Weights of a small transformer language model: learned positions.
MLP neurons of a small language model. Each row is named by its layer, matrix (up: input weights; down: output weights) and neuron, and shows model dimensions 352-479. Each number is 128 + 32 x the weight over its row's rms, rounded and kept within 0 to 255. Numbers have three digits each.
After each neuron's rows, "fires before" lists the tokens most often just after its 100 highest values on Wikipedia text that the model never trained on.

L6.up1431:121137133117144137107145108117153152082099115190118140093140140056110166135152157165080126152069136064109087103105077146120182143166134119109111094090133158132135110125126101103121125145091087107107119158255115139114125072119119097115111189137154065138193131125097086174134070120109093128098161136108161087120122101084076112156099130167062102195174144167145129115082150161136138053126
L6.down1431:148116172132081129122122098184117089131139154132127161120143114145154158148069085119130088104059176153060117181100197105116088190123099121145125118066103120152152167099101020113096164131076130163129135123129100123125137108096140097096175129118103065118142142138126125127168122125139143136103197098119119132130171131176203118138131116097115194139111109145075110130085144184132108113117
fires before: ",", " |", "imi", "."

L6.up272:062126174152113044157052134049161102105108121110169122061134133151146126103104181162102075147125140070185118201092139137131225151182172180112130116108148169173167093161148123129140119075124063132097121198118144166151119102141133128091106116143132111171107105147148168095096127158092123088136124097112105086067111075121111134179137125150092139120105125098111131184123187174134115140071
L6.down272:115165191133140138182120111165121116131164141129099145127143151023152137098095146089116104134117120106084130082153123104108119168139133142151111107129105075172068113090151048104155131096126173105096176143099133162108098063207128091041137106143108110082161138144132138133098115129145163118102076121180147097154140148097134144111149066150105161099136086063134136079056144100135079122097
fires before: "-", "|"

L6.up1404:110132167152171080136140145036158158102163099184121124098135092097176151103170124133139065122144113096162141118089155167156155140115085078146123123082123085182152177116180104133074168161099070071054122181140074109169126120146084154096094135084033141140123092089153177148126072146145052096087165109083135085073087157104119127109156068135134116104116150143158157165179128119154172076143
L6.down1404:152161153129126144201104138121145119091146143174113128064154137150087173143155155135136082074137108167160167195176144138172080137142128167085118070106090085061143096126135038139153162096090176176122153118105136152085135173133116139114136147137085081091112109126141142123140180113091129103146090154107117127138104124079090137150163157098096126092121102141130077117175105088087129132149
fires before: "|", " |"

L9.up1559:135110148146102114138098153087123147165084117176156170132193089116113134119172124148133157186136023110137124120023106143097130122151139180069168140159108087121109091127140120064129141054124096168104157130137146096153140129159095161163108154148116183144149150160120137110136167153126126089165114141186146099127140103129097077033115103082109119147172135122125117122145158152131166154130
L9.down1559:134115140119095209086147161168108084094142108127159083092092142045100144115177097149136132116147162057129089125158110148122164152090103160154127131158160098083096124111133078175070109181133136109112129120115159119156143146157062135164125152102162092118098108085126118141054151107129136170118136123171144104098045129054156167177060160152165171079169146121080118109188073131178130071125
fires before: "-", "\n"

L6.up1278:142090148157161067152113113095122139103129125140107140198096088133172119139103149182165076188109197090120122108081115147124151163184068115162158120104146069168124105157124100122089153055117092115122150071190151070191222176090115214089161176096098107093157103164117131182115138142182090109200090162134149085137092129148087071169121165112162126157121172151115139101127151150162156109178
L6.down1278:169123165155092137113107098114124154096086176073049109122124144135051091074110072107128141118097173129065166187135135112135090087165108171128157177079150109157190162100080116167146153085194140129113132131079081150169164065118125081120136159119086069152106165142116082154147200158169151128143122166102145102141166145117159139154146149105128113160119132181107142141173158140123201161101
fires before: "\n", "=", "\n\n"

L9.up1599:106184151120170085144121082077152117066117096145165178122144090144153105119132175115083097097139107084107143089104119127113090176098107138116124057081142169072104117141110117154091143137156125107176180084133135161194121097092158245156172113092101088160207145103147105167135106151098131131160074104123121098120157178108093118136098124088119167168059094136159123116121176107135156099126
L9.down1599:109152108183115119144074117164176145135106115152146151195127150100077117138084152135174077139128113121188063115105161190133098151122154109123146211122102080133115155200103175157179112136055140142125088177137148126152103144053121114170082093109097116131159110115145156143179139199120119125090143140147128132161098122118122139173133146080112094086088162132142155151132091155194071130107
fires before: " of", " =", "=", " and"

L9.up1630:136149145104104105165073140153147065123108142130116130125155144157133112120149121112154069080144080115148129130145059103124130124139081118096173124100135120163159158154187116158148134133100040181077167125168175140095083103136134120153092131083124146138162170080103178114141173106139150105150205056115066110122086096120124135123127164187130090099128095120141110099104177113091198113115
L9.down1630:087121144137135156083132142139155172156103176081102115130149160087125166100175159183089107112119130060112165097104120117126216157140159151130147146112130115124096116143150045177155133125111122185146077090133118193130138101142129105178140083112120046113095162118172142136141130176085148177142129118157168136103143136109137130118073184086113100060165163115109127098145129104070163095136
fires before: "-", "\n", ")", "s", ":"

L9.up1609:131098185137142127088103098120173124140087141153150131180150074133103160108155139141192156147143149096177132092099104144135191081176103165087133116144127125196173135127131103111136117125103085108151130097169143089130162132115111135155104153127160151152124188116088171135153174140190166122174136069096110123152133142124086099133156087125158118100142123165189159089141134150188162074088
L9.down1609:143162120120076159135150134101153187162130183091037108145117114192161090100135139125131118140142148054122107153133171126140141140084188127147114144152132130158120119098050126119144134149134088142158127157098121126093169137119065107119140100112124133137063137120162083141112089131144094151111094152133204133140104136116130130135058123144109123125217139165152103076135139115111109013072
fires before: "\n", "=", "\n\n", "-", "–"

L6.up1098:103153131082157095186134093136125143096149070121165076108128129132110143144126165124136131208126094133155150198148059135037129151132146125121130101139110097113156071114163088161120116112117109149129151121200152130146106126108160088155137183145074107134139137076153194118130133112180186145160162115141150120102117114121055168144129123103147153162120075125103110124135108108113117110145
L6.down1098:138141150086167090141131160120139113124076136191158198095116184173120127111151114080107146140134096102080127137148103152137138112202175158169145124129138146132151097160082097106076083112084082130176085219096166170133187186135052131086159107101102077102082098182143139165143091121117120093071059100115127099115073199138122124137083133146168123106154128134154129125220138142139104107124
fires before: "-", " |", "|", "  "

L6.up1363:175117158166154129141125145140124031095151151151126068115163132065105107160139128157155109111092102131043130168110139107126189119161144125108181134130164120186108148179120112119147140097131091052090080124117158113167199109171164182127089175137132181104153060117075162128160082061127153104121122132099132125122089145123088117167039116107132150119187133055095191130149167132202172121130
L6.down1363:139135127116207113083121120126128113146134141134138164168160124116107112125202131153139108090115142130163093120092116183181047126175099112154088124190076095130089187127171129165149085146151132100125146171117076102099151131152140112109120097083133143105090091107107171159164112150131137182136098145178148075159093097112137132190151085102085107030104179142130152054096097096138139101104
fires before: ".", " of", ")", "\n", "}"

L9.up136:183185140143116129148118096172125125130115136200144134145145066107106123088127197109163186161141132088090104143142137155174155118083116138161126133142100172085149118103135111090086100142122131137150086127140096164177122147123114094137131189160109093186172164125113153102129143154093172113130122121139126132105090142174116063117091116155109199186152097116127244158160121088192159126101
L9.down136:123125169171130143184090162110128164127129133108067100151175151125124108096162144139168095133119125094118060129091147133138116087137156164157147100162141053082089059139140093062092108140108168182090086047130140166215173140100138101123151116220150107115099150124079156180137120128104113152163119132100133126068109126137105077125164136145108138129142127083117122071142104097115153056110
fires before: " |", "\n", "-", ")", "%"

L6.up448:127185134182162069122116096104103102080153134214097088189173161100141200170104166161104186120117139064152143194076022164150147095155123118090115125094136081108125107112107107083130176126145037121161131170189148114134122167139116136134092142140147118084118112164089142143124125145112151136133148073114131122116122061069098127095178092141089152188171129143079158135169184101143140127116
L6.down448:127163165112170099128119183131081096128074141078126166132147091116157142095066103112186100156097167154059158153097118123166111093142057126129127107076102139155212149156143092139126178161197128152131105058133121084107162115065136107176104149164130129154192180095134135135126117146149095108154151161138090150168154098189075110169112075177163176165129133175179101142128142145141129097133
fires before: ",", ".", "6", "89", ")"

L9.up130:148123143135140065151161118100180170200151136185127124169183064137183125142081113145070118146167151138145133143162091133136158159158161128064125098113118125103139163122087117107128133157157129158146119103100130157105093159117115139101073170098072172143184108099155141151107103125150155123128138118126145102148105135091092146128080071060115142076096118144086129165174131150067121111136
L9.down130:096150167136119173140107148109171192119070163073111170121113175090079205106130115175128121139120119106104141115164171116162103136087168103175152082130218123138107090120164123174160175120137139159157127140124146081089097062132115140107130128056161120113127097095123133144082127128054139103075099105197094118135156106156148175115137176112111111154196102121164127118166134120151152124122
fires before: " of", "=", "s"

L9.up1011:104142168094177123093164126119175141141105114138088073065135117112154144073093189114154108160155127119133154154145081173132163084099148111103166157150132113086175149110144129081123076131170170149118145082110186103089167074188089114147101142108087136091145126146151139123118095122188075136186133152104086105164146064107088095176096152109095124153128095076066140124115138143091145097107
L9.down1011:159086206116111112101116122115065161117118152110093162114139144083133195109132136196160093105170164083126132115109145119130120120150070145108143104095145126139111143120120105121123121124088082148087133144097127157097165099120107105114130163127116074103094130093155120171122141107048123175091097111084132128108152144089109121092154138103097124104138131174100102120087176165088121130188
fires before: "-", "s"

L6.up520:124080125157152121174146130057071124123170115115160123129117159102105095129151138088106137100159172108151116104077169112134117128172095158109103127110107104146092087127142075145109107125128168127082082184105215122141209175171117157143133164094075176105087110097126195143092103140157141104143112170095121049094087143139128083166132118098186165182147115112094166179164130149136118144147
L6.down520:133118167098136167133134108101130094137154144153077124036080111106113105129110166155118196164111091172118099153133147155135101160103119147100063129165080108114133074138137037147168164144156212119130153096172146155164123144160091125099103131170094141115136126136138144114099101112197175144169106213147098104112079148171193127123148096089134151149167099140142106115161089140096147097088
fires before: "\n", "|", " |", "."

L6.up831:145127159110191066122117157135074126112101186095103104156133051105144100138097142142165126152163123111123076185123103149121133138117154129121091126128086182145134146163165114153103126141091146145094115088194122133127123175091095124125081146077147163105123119084123097141165068106113124079200197126136119120133111167167106144098125129144131137128084123130184156138148147135117206089156
L6.down831:118183173140102105118049091118187096161170139136087144124150158148062122143178068175153089113134126095074146098167096153135164101039067150122108139083133121084164158158127049098104144160131129062205091078162150169091096115099105124088185125103144133119215135089120183142093146146188152151127114111074120103105106144142124059144102179222114121180095084138125121132140121152143145131168
fires before: "-", " of", " was", ","

L9.up1444:139126155112099109153128080162080149115118148117163172167161116167144129112080119181130102172134112185142184166102087137143172125098160138163111093105155158173124102155118120210050049120092092108032141178146119107132152183120097125117135157138105101115118056143116189120121113096164098160145151108135118128158068131151117069115128141104195154192150148129147164182146151179126138129148
L9.down1444:137123191116137136096161124127145169130096158122103159097133102122119120118102073094144083093122132133111133119073136153151195156133151111123084063055135176127163134129145037089152150096154139130105149083102108143089162123160140135110118094137108156122112098121143129174122126129150115070118136137148122154141206178139128138079141130114058087180200140124176106132135114118123143113081
fires before: "|", " by", " to", " in", ".", " as"

L6.up950:065110174135134049117089126142067086128125143124107121067124115125123115080162163059094091154093080150137117111173110178184184063090144128160113132100104147131114126137078117140063041070177119058060127149115117127136162117104144151095103100085121082132102125156074143102134113150135214126194172117076154116158155113157072141159115101113125134155178073117103167151161179161141158147116
L6.down950:105148073091125143118180065180181104089059139129157124150138174155149119154121110113124156181182099084074137115120157155110133089097157122080115117085175131126093220163159071109161124128109114107133107176102103113119109180110148155137099171154142160167165108168131120113098196150156196098148076173121161135104129120152168152120070106133114137103122114034150157132138117120042137110156
fires before: ".", ")", "}"

L9.up587:158145096115145053151127100176074127073124124137165149128100158094148162127101155080153127149099124091064094162173098180119111161238125161121106120109136174166083171174130087090094103178118113062107173196173118177145088136202091139146085088087112147069165119099166145098123129126159120084135141093121088112120117112172125174126104110130155126172166169126065141172206137114143160123083
L9.down587:156125128139130180172146112115169132122152121074092128102146102110152144102127139147133114080186131130133071097133099080096106166058103159103134116196209098145151135109084152145100197114136162142123147127098119127090157051146198060199127133128134117164131062095053145112117116116199126114114139160146124154156058156077129146122085077140133090090107125150159140133100105068137146129154
fires before: "=", "0", "19"

L6.up1072:092131167134174101209125130121168178044141139252106143139167106131166074096087132149130100091209167137090110114170178183158133091152127170161172159172146133161117170113152104104056110158121177090080095138173124140189153184117121150111089180103090168084117144108135133130079132189121097114155113087168112099131099125149105091119079124110153118178091059105116201140112099126205143094127
L6.down1072:127104183093101123171119128141175148129152118083135153061093121115120095107105137106111094125111103137089119150142103150098190164097143143122053166141095117131118061178122135144054085188105142149132155124117110104128116125167153110136156179124120082114113155134165143156118123219163113134134166112098107128126096141060154132112173135094107107126111178169130049165188092120187154133166
fires before: "|", "-", "\n\n", " It", " The"

L6.up864:120148139153086090150101107101060087116159166078146089167174078163104158163126154135210117136135160129066129101143117160086187159132109108128154107110108114162118116090166110076130026114151112070150136146144145124170076107141123110113158143139141108144131097140116115103132122117205099107104181122141202131102100155082081107222084115105148130115148100091023143127105109138159124161084
L6.down864:120143139073081087186165123154056089150162124085117132082164164128119102173072152125175157134102088136116092133155155128156143143148169124135152105118136155082139114116148062074107142154160170129138152070185097147119170110115062075148163146156140162148136140112152124138062146205158123165105121147181115161094092120091138158133118162112126166108157102155122119146088078093171134216098
fires before: " |", ".", " 0", " 2"

L6.up1858:166182156154225117076119168101063156140131124160164143114126125121152149098068079155108113140150121078156131106120156092160170125163065134075176110112135124132148159087116093156130155116178056088138143139140138103188134140108141127157121179061079101067170043086166122130171107143135126087126210139102142100135047177110176125109125091134146115107063146129144183119093177132169143118143
L6.down1858:097125121135123116067066122130075117167144143073189124111108113175137113112103123091078129189131113184132160161151160133103156113172143159141155121107126150164101154187106120129146112142137132133112139111148163120091145101125076147167165047177153128115130153142141125179091078130067134152161149117140072174129180145125109172175109118149092141183095124166068136080114139154123186120144
fires before: " |", "|", "("

L9.up453:142177181111149113106113135062094167138064126187118088115097093109112184043124152125124141114108155116082121128135141215127158137190100096115174058159141167145168163111093108112110122131123154094100100133171111107115083141085155154083117171090096115124109153157135194120129094099124130106103147147133057126161094146125111112150133094158139193164125136116170170146113182149153109081042
L9.down453:129127132196046087164095148098094141114174085054097123141165187105147110217122123128137124097118108136171153131054152140105118101155133111109084146102133146181155113109123110140161145155142120130095099145127124159121117079115126131127118099152144129120103170135145115088139128150143149165108167155153133172132173145131111081144098189112174096127123057091097062090131124123126109090122
fires before: "\n", "-", "|", "\n\n"

L6.up1192:139148113145165139157055064096158099109150121164122124182154104124132110091150136066205120109141180114092121164085109155112142107161150103102191143098131131150083175111120105100084104105170142117127140178160147124143135144108134123050201159079072133115093079119123106121123120194122086049095138102056125093134084144125100124159152134083151159087129151100101216197190164180201170118107
L6.down1192:089129160212139072104137144104096110177100135081097093104097134180119081149026089128145094134127112226067115078147148097179090100152096110121112151108143061058154115189114153129120146117082121069128124127093132102080131082066198134107147175143128097132124067121143093140099168110122163085184093143171051110065127107170085121151119159114082125112095101109154084131097102099177112120131
fires before: "\n", "=", "\n\n", "|"

L6.up822:144152166102152066087104122142141121166130178113145144201145125089104165069085137105089097106156164132132087132097120169061135101131186159155136087093162172146094138084151110124123133123118111113093109147097139101133150178115149165128132079103127110092113067161078132109155123109119107103113148161124166141169119137140047078178098051148144122138124084120053110094132117096145171147105
L6.down822:100195088172127099140106117150141146125131127116169189159111098173104182176124068152100115079133153132153188149115093094092124118127124140185160122038124147132103169097115043045167167113110165117129098140098197119150082146117116130050167133134130119139093048095145101123142172110185069145163107173131161140172099163177120113127122129077144162134116114132119171178113106082165138143138
fires before: " |", "|", " 0", " Latin"

L9.up1264:151152180195152092090113094099152117154122128135150151111131126093121129064147135162085114179142086132071100139150104228081123153070115206062179118093141187146137101118133096097149086170206146104140185120180101107108199176101119138136121167112185131127180129077145171098128167099161111118115139191152069097120108157175108083112093128125155108163100095159148141091105140180106191165158
L9.down1264:139107134178086114145113107102102187122166099152165072116128109111127141135163144117127093119132132158170166123169139103155101071127156126146082128132087133102197188120119068088161155118149137156103101095150149154146063159113099141126066155115143105124164158151061103125103131147139164130178106115109117104131091098094132162098191127161110126192139169116096167149124119163102117111100
fires before: "|", " |", " to"

L6.up124:079119135131168078162039138093090114087114156089190170118142134127133134066131184109117170133148108137110080220139159139170087131105129104100116113080118126157158126133147097133115157129196153142103119106159119181093128107127136090144120136095087061161118105094188138136115100135116146107124148137102086093125090110104066145176126111128142146122140046137163100126114206132155152144133
L6.down124:141131175172109122136142145108114131121136137131091116145119141108140154106128090089215113138114156105142069074075096137184113108117090140191159130152112102124142188120148097102096152142122176074129099139134116143096070156085097138050176179070166140138170105142122097135132100157126145120104165116108193138133135164123117091118155112128122175105119117132147167157108158128118141112116
fires before: "|", "-"

L6.up217:153141160159173111140069115176134118057150128149159107139107105111174103073106114100169133149142171174050098121134114085118126101138145163132144102098103126122102135138142137163146135130124114125125133134148176079157166126080156152089150156174106099087180082110112124104147143136144134137138153135122172062136094114055124140148092198119147154144114086122087137165145155143202129126136
L6.down217:103127125122121103138115115137119123121100100113118112131125117133114133122137126131133125144118138136094130130129111136122124135142130134122135122111134141131114119130127255109124109122153144121125110136140127140146138136140111137126127144126124121123141143136141131122117133135142128103123122141125143151113129098141128121134125116122129130147129118130108135138127139119160144126081
fires before: "=", "\n", "\n\n", "The"

L6.up1842:163106113177161104138118168118098092129057124120104148138153151137130102144123164134138082114169143076155105139114117102069171147117161129091127106161150145161139163126172104144094101105128177155071171168201148153134100107091119093086128059180140154162119134130164115121076150095158133102147169107098142090104104194095085141185129117145144079070118080124133136137202197108133146120090
L6.down1842:181117136130066145132109126118159085082060132059066025097131184109163132123091133115122137180119104159127102130162113166111141118106067142213132162104191164163076198144172085124182127150107153131153112158081125084110066132153177171121102158161113045104114085127119071139108140136096134158111130113058144133139101075121167147112115207066102131053132180096156191111129096122168156136104
fires before: "-", "|"

L6.up789:068155124184181085115152116111105170120106118116200158148127131197163108091114212138147104122149132116116145112174134153079165097141119133109157117102150132161124107114150087120099049135119065124172140138193124069092165121095130114122164190138136109133120110088161119120127166119176138109144092089119115094180063162103093095100172081124165142114129128099115126115107154115122109162140
L6.down789:093128141134178118117113132112115069132135097130081200122117130141196131162143146110098146093127136096144135137153135150176145082142156092188116139061193198103120169138126192080084070144141140138189120146142164183130094164074159152192108040137108168107092104162100137098118118171156084138157074150106149086152088147132124152179128082128183122174129149118161155088153136078122162124136
fires before: " |", "|", ",", " 6"

L6.up2043:121132224155144096164120114082118141160116153190155191124135123091104147148126146093189106082169152128150156061151148123114092117185144183157146099119187136138079188140134074130086098130114130160101146144096217122103121164186115145134177102080083113127199075151109142126122143109109128037134148126132173116128123172114102126191133097130210188094113150126118156108127175143178206053156
L6.down2043:091080163149137125124157126089111099084163166119146187130124099147142112175092061164064172030152161124178126086102160099106085115156139164103073112087129102094196088130140128126108087121098144155137158094158149129109154082103157100072108152106137165096135101151067143077111184128125144135181144167114137069133158185115155143137164109140189086179158143174100093165135128161100138101185
fires before: " |", "|", "0", "%"

L6.up1373:116142139169114108206123137110083107111124145149132154055145167127109179058155218122094156136110100135129148176157156120142132156121122102143117098128179095114128148107137098165101153116193173170117153138138122071192085076126110062172123132164140149171159119094179077116042174136170142158136140134078102132129074081068109134156161095146112135126100115096132091153097107085150117137155
L6.down1373:095125173165154098094107111094159183159142136096159112146102136139201139101156101103120101113092120096082123062096170162110143082106094178116161160148131122141114143138059043143128096141086099143114070166108099200098213221098165145120131108074079132069131135132127176153174104088100100110077093067150125091161125167166119111143099089165117127107166126147141161078164145157098173083182
fires before: " |", "|", "-", " Party", " Turnout"

L6.up280:151147148132152097184119032170094144064139109206127136153125047083185112096125088096098137154102154110078176091144103185128144113219148184083132150145096194142127123119095101158126118052098102122096123140146131150149172125092109136058137152105140108085149127154092126133117130113186155132133165136131144130161102119131133107107137119104134072158114136091128179096126201156177130073080
L6.down280:122147128138108114117169115148100121098096147128108159192195103132142146143149120114122117146195114170094118118155151119125128070165151154113132122063113148096140166128116086103138085120140102133093075123146135135132144119127088115169130186082139067127175119095123092129110174106121176080150189160117158112110114103100189129126139097078102167160141094107134116179183144106117133157073
fires before: "=", "\n", "\n\n"

L9.up1890:111136180169111093187108139028148144120142131129139083089123144111127151106130175100118097108087115175119095160100136092194136159172152110102145069108107110156107141125137112133101127152137165095102137168146123140108177073130128123106130141055102132091226152136091153121114093118157054064126127047160127135139085141135099168125136055129169153135081081146138165137116133084140097152088
L9.down1890:113143150132128130184099136097185172097126137124113132126151140129109141096061126098172163145091090195193161074142144091219108130149193172112103098067117106141095094080103101148137183178212150158094191122154141140063126149140079083079165178095119138129162124119200079127130081125113132118089114090111138160097136100141133166172131141135084074149090123111148110126063121106046098106096
fires before: "|"

L6.up1082:095227145164184096133065098103102075157128151116155082140145128131141163098153143120108150177105114097141158163143180119165209134128140124072172123066152171151121108112133107123116159087171142179081136143095166142154115096163124122123144125117141077185105083138150145159070146105112153148136108090094088098125085076122106111146123062100139126131131085166086203053168173141136122116124
L6.down1082:126183156110130146148124086080144103104144133114132150175160145136133128157168174094112084092176127066103153037166115144197126073084095151155137109143149120169121165116171078072139159110154199158123147145076147127111105168064102116053122174129073107164133150133140116129131162104173136098103082137113151104117119100169126126090097138133098194113132076042138144085136193109128117076081
fires before: "|", "-"

L6.up566:142115167092156155161123168143156128115101122165135124121161132085151112117092107084118169106074121119131120116192133118158132189184142085167104096087131099116157077107130130062125200123180103083112083157149171157183101126129095103142093126160121174134161087158122147113113102150123091072161131164103092093115063093153098134094139128097128145107194082142099114161159181124168159154104
L6.down566:107158137169143095173122110112121144165208151136154131119126126167115162129174189109170117178077135090149092148120056134110177136112145147098172028149147100164144077072099140075099061171190186090166181149189137061085116129084104095141189085123087090186154125105127157131152101117158124132129133158073157173158106106041129145100097096122149108141141126151102087136089098114163095130162
fires before: "="

L9.up189:076103083069133129121139098161119127133137121167150170104133161105165115090095117106151148138094141144138148133149097134205107204141147139083200045087145131136127108083162116078120100130113090092083116168160072077141202169069094168043136211130132137051141106172157153132130124182133112135104087138118112108107041103138151159096103151139191110198118071035148149186105162117153110101111
L9.down189:123120099073118142121105129131132117123126179179129188176207206103101125123116131129110070137141153158102130132158145100181127155077156100070145093117147161084153112172149151097091098141101106102145108141188078124138143101094161120103103151071138158108165158127218157164162104103102133092107136140086071153162107150128109118138073117135116107163130103102160187130073153167077118142142
fires before: " to", " in", " by", " on", " as", "ing"

L9.up1973:114113138142134111133093068131117139122091148097120192166180098125151164150068128090162092117108108087155140113169106089136157106129108125170132191069107088148127124146162105154139093169163122067179065173141151161121099138099099120084143105087055117084126156098083141124112164101153155131126174055134151172073094145104136099147086121111205127165091134138054164154136101137166132152113
L9.down1973:157129159085151139150168138148140112176114138121117109107165141147083176128151115123127192114109137094097116143090124133153070121136106127110109107167126135147090123160091080107119131127161127146088133089100137109108128153115156115128174112131084104141085088126107137054096169150090144157097124180143149127133115096165115105095181137145146103046113179080144089105109084142123090108118
fires before: ")", ":", " 0", "0", " |"

L6.up521:112124144107130148172125110068122125109160112147121104196137079172158172082123142124067093133093133095112135095116134092124141121128103158107141095093164156172156190126107116132088125123213156112122134185119124144109153134132081115135182167106089115143147098097117134053086087086160143097191073128120080106100125103087077067141144079131160203123177142129061124137109150087174123096140
L6.down521:166210091060135195126125167144223136140123124139124160105115126134167025127145137147144109108171113157159111115150157090173118135101117071144188201180182134134092112169153102116112142135133138150097129082134136110145116086131114140137116169092053144165183102117128166115147098145129124098069131096146124133102107134110120123104083113083130074058146184114142146125143109131164105108209
fires before: "=", " of", ",", "."

L6.up1641:079128117110089087164170130105154128141133139164108077141141139101136088146115103203211119150093121146160088140156102113140119153169120102080119142140101134117100130114134114142119071060207121098075153082122151156119168117059158103107117121095146117114114140145106119115128164087165175102154144107160171126064180138116063109102106116140169094149162098135067159090144182100156143193102
L6.down1641:132190126156130125098167100143119109083143111135142092161161167137148116126162194159152123159135175153123104114151125133069078086208171113102072062091142124132192131121112048108131063135172148055108151095112107084145153190082137167035052116113098125130116083126144118135115158163161127128096110170159141114151177093137184113155136144087138122137107063065143152126065129137095132132129
fires before: ".", ")", "}", ",", " Density", ":"

L6.up139:188151165115188078116091150145121136195077144068103120137166047149118155134107161127141121092148136087125122191132106107073122141133155155070115122143102159172095145185098087146132121099166173161092113136115169116076098140117127076080176146100115144096080102097123046107125145118138122061170148161155172138141129089148058179155084186130142138106126136089071124078146173166179148126134
L6.down139:105169141116126110147148145058172128131110125162126173131135138106122115177161094097131189099084155074108113130150143135092203175149150074191127166124163093109111097119117082105122107151126154169188107108107130088086116120120132187150122189119153164151142132099173083126125112188092162143150167108097084147126124171147158128127147175130164108158117095155196147136139109112098116064097
fires before: "-", "=", " of"

L9.up102:066150129095132095124058099110136110128122136113091094129143114133172098109104152071062081124140175190125165188152146137171083109147141148113189103090150150133112118098100110129097097087149082108117084132165096127154157116165124146161082204080120191078235109133115183100161091135173070090081129168156138103078065110161082167122102105134091153147056066131148104138122131121129157114077
L9.down102:157123130173142083126141150080104123127155175150109168160090086066127127108070164066135145152102117128233090099120152132176151142139166194153084093104095190137125053099054080077119163169165146116057134127124158124083102118169136109152087154121089121160200122138140103113158125086086122084159095115112107088134119107123172163120099128114087127154095066135172152079122133091102139150093
fires before: "|"

L6.up1581:119139153136125087155089144171138079211147127117157132146187147067137099156118057126101139118138188118129093152114123097160129152153134124142152101113108179124180105150102112108115156103115146104162129078093116139200161157098173170125173095098120132152170112094110123110137131115115196076121180102079154104120088115151078129208122127118148129183094122144089167137113133126119151150139
L6.down1581:114158114190111125130137055122179125151122136110104075155126170107109081125118133144092199163038154142121130151120156180121098154170106126100167143116132123183139169074130117152154076088116121108090131200106108067173103097160209151095118128096128164157105086175135167115223104141135164073138138188198081166160104126098144114138145161148101029115105165121076107103152093073075149071134
fires before: ".", ")", " ride", ","

L6.up1664:124114148125143131173156152135058120079129120144174129152215116157120125083055179156156191126159155105105172182140083163111142143153152164191104129158106126142140141117101109151092197097150098125162108155170117095130119198160101116122148147152144139124153100136127086089093168141187114174136136111130135123084154105080151091119172068082126214170195161121064158166110114148173183097101
L6.down1664:134150146105089127123074128138120090116106151096152103068131122144114096093126111116129129192128096143084112217186100132103137133119155128098146110116154142111073116105166255106133116135125084137070120127152146104125127074092162110112156076110099147119099157054121130146082079122148122144102133177144064134112190144084112137125115059137234113204121177136164173119174135134149151135090
fires before: ".", ",", ")", "\n\n", " and"

L9.up617:136149158105087134139123116114132129121125195170124137109140142083184101116154123116115165115122171170163139052119090102185118139098126108126116072132154125203088133146166112159078148086116117116109115205132060046143212145069106130093107181150139159096117092133123139170131109154167142120073121180097150108129109120146123129089175150156177166203101057105138123158185160149144157074064
L9.down617:160126183134095083135119132112191164079103186194098194114118082148148116118117094095141109082097169120128131136150149192191097117135164093164137136063193155139104076149159052085064124109124092142118129092082127097121138109094125178067049126156166134104149146137142128139124149114121091154086146085129087161154074121159127077109077127139045113142137136128139136186069166105143131081080
fires before: " by", " in", " as", "ly"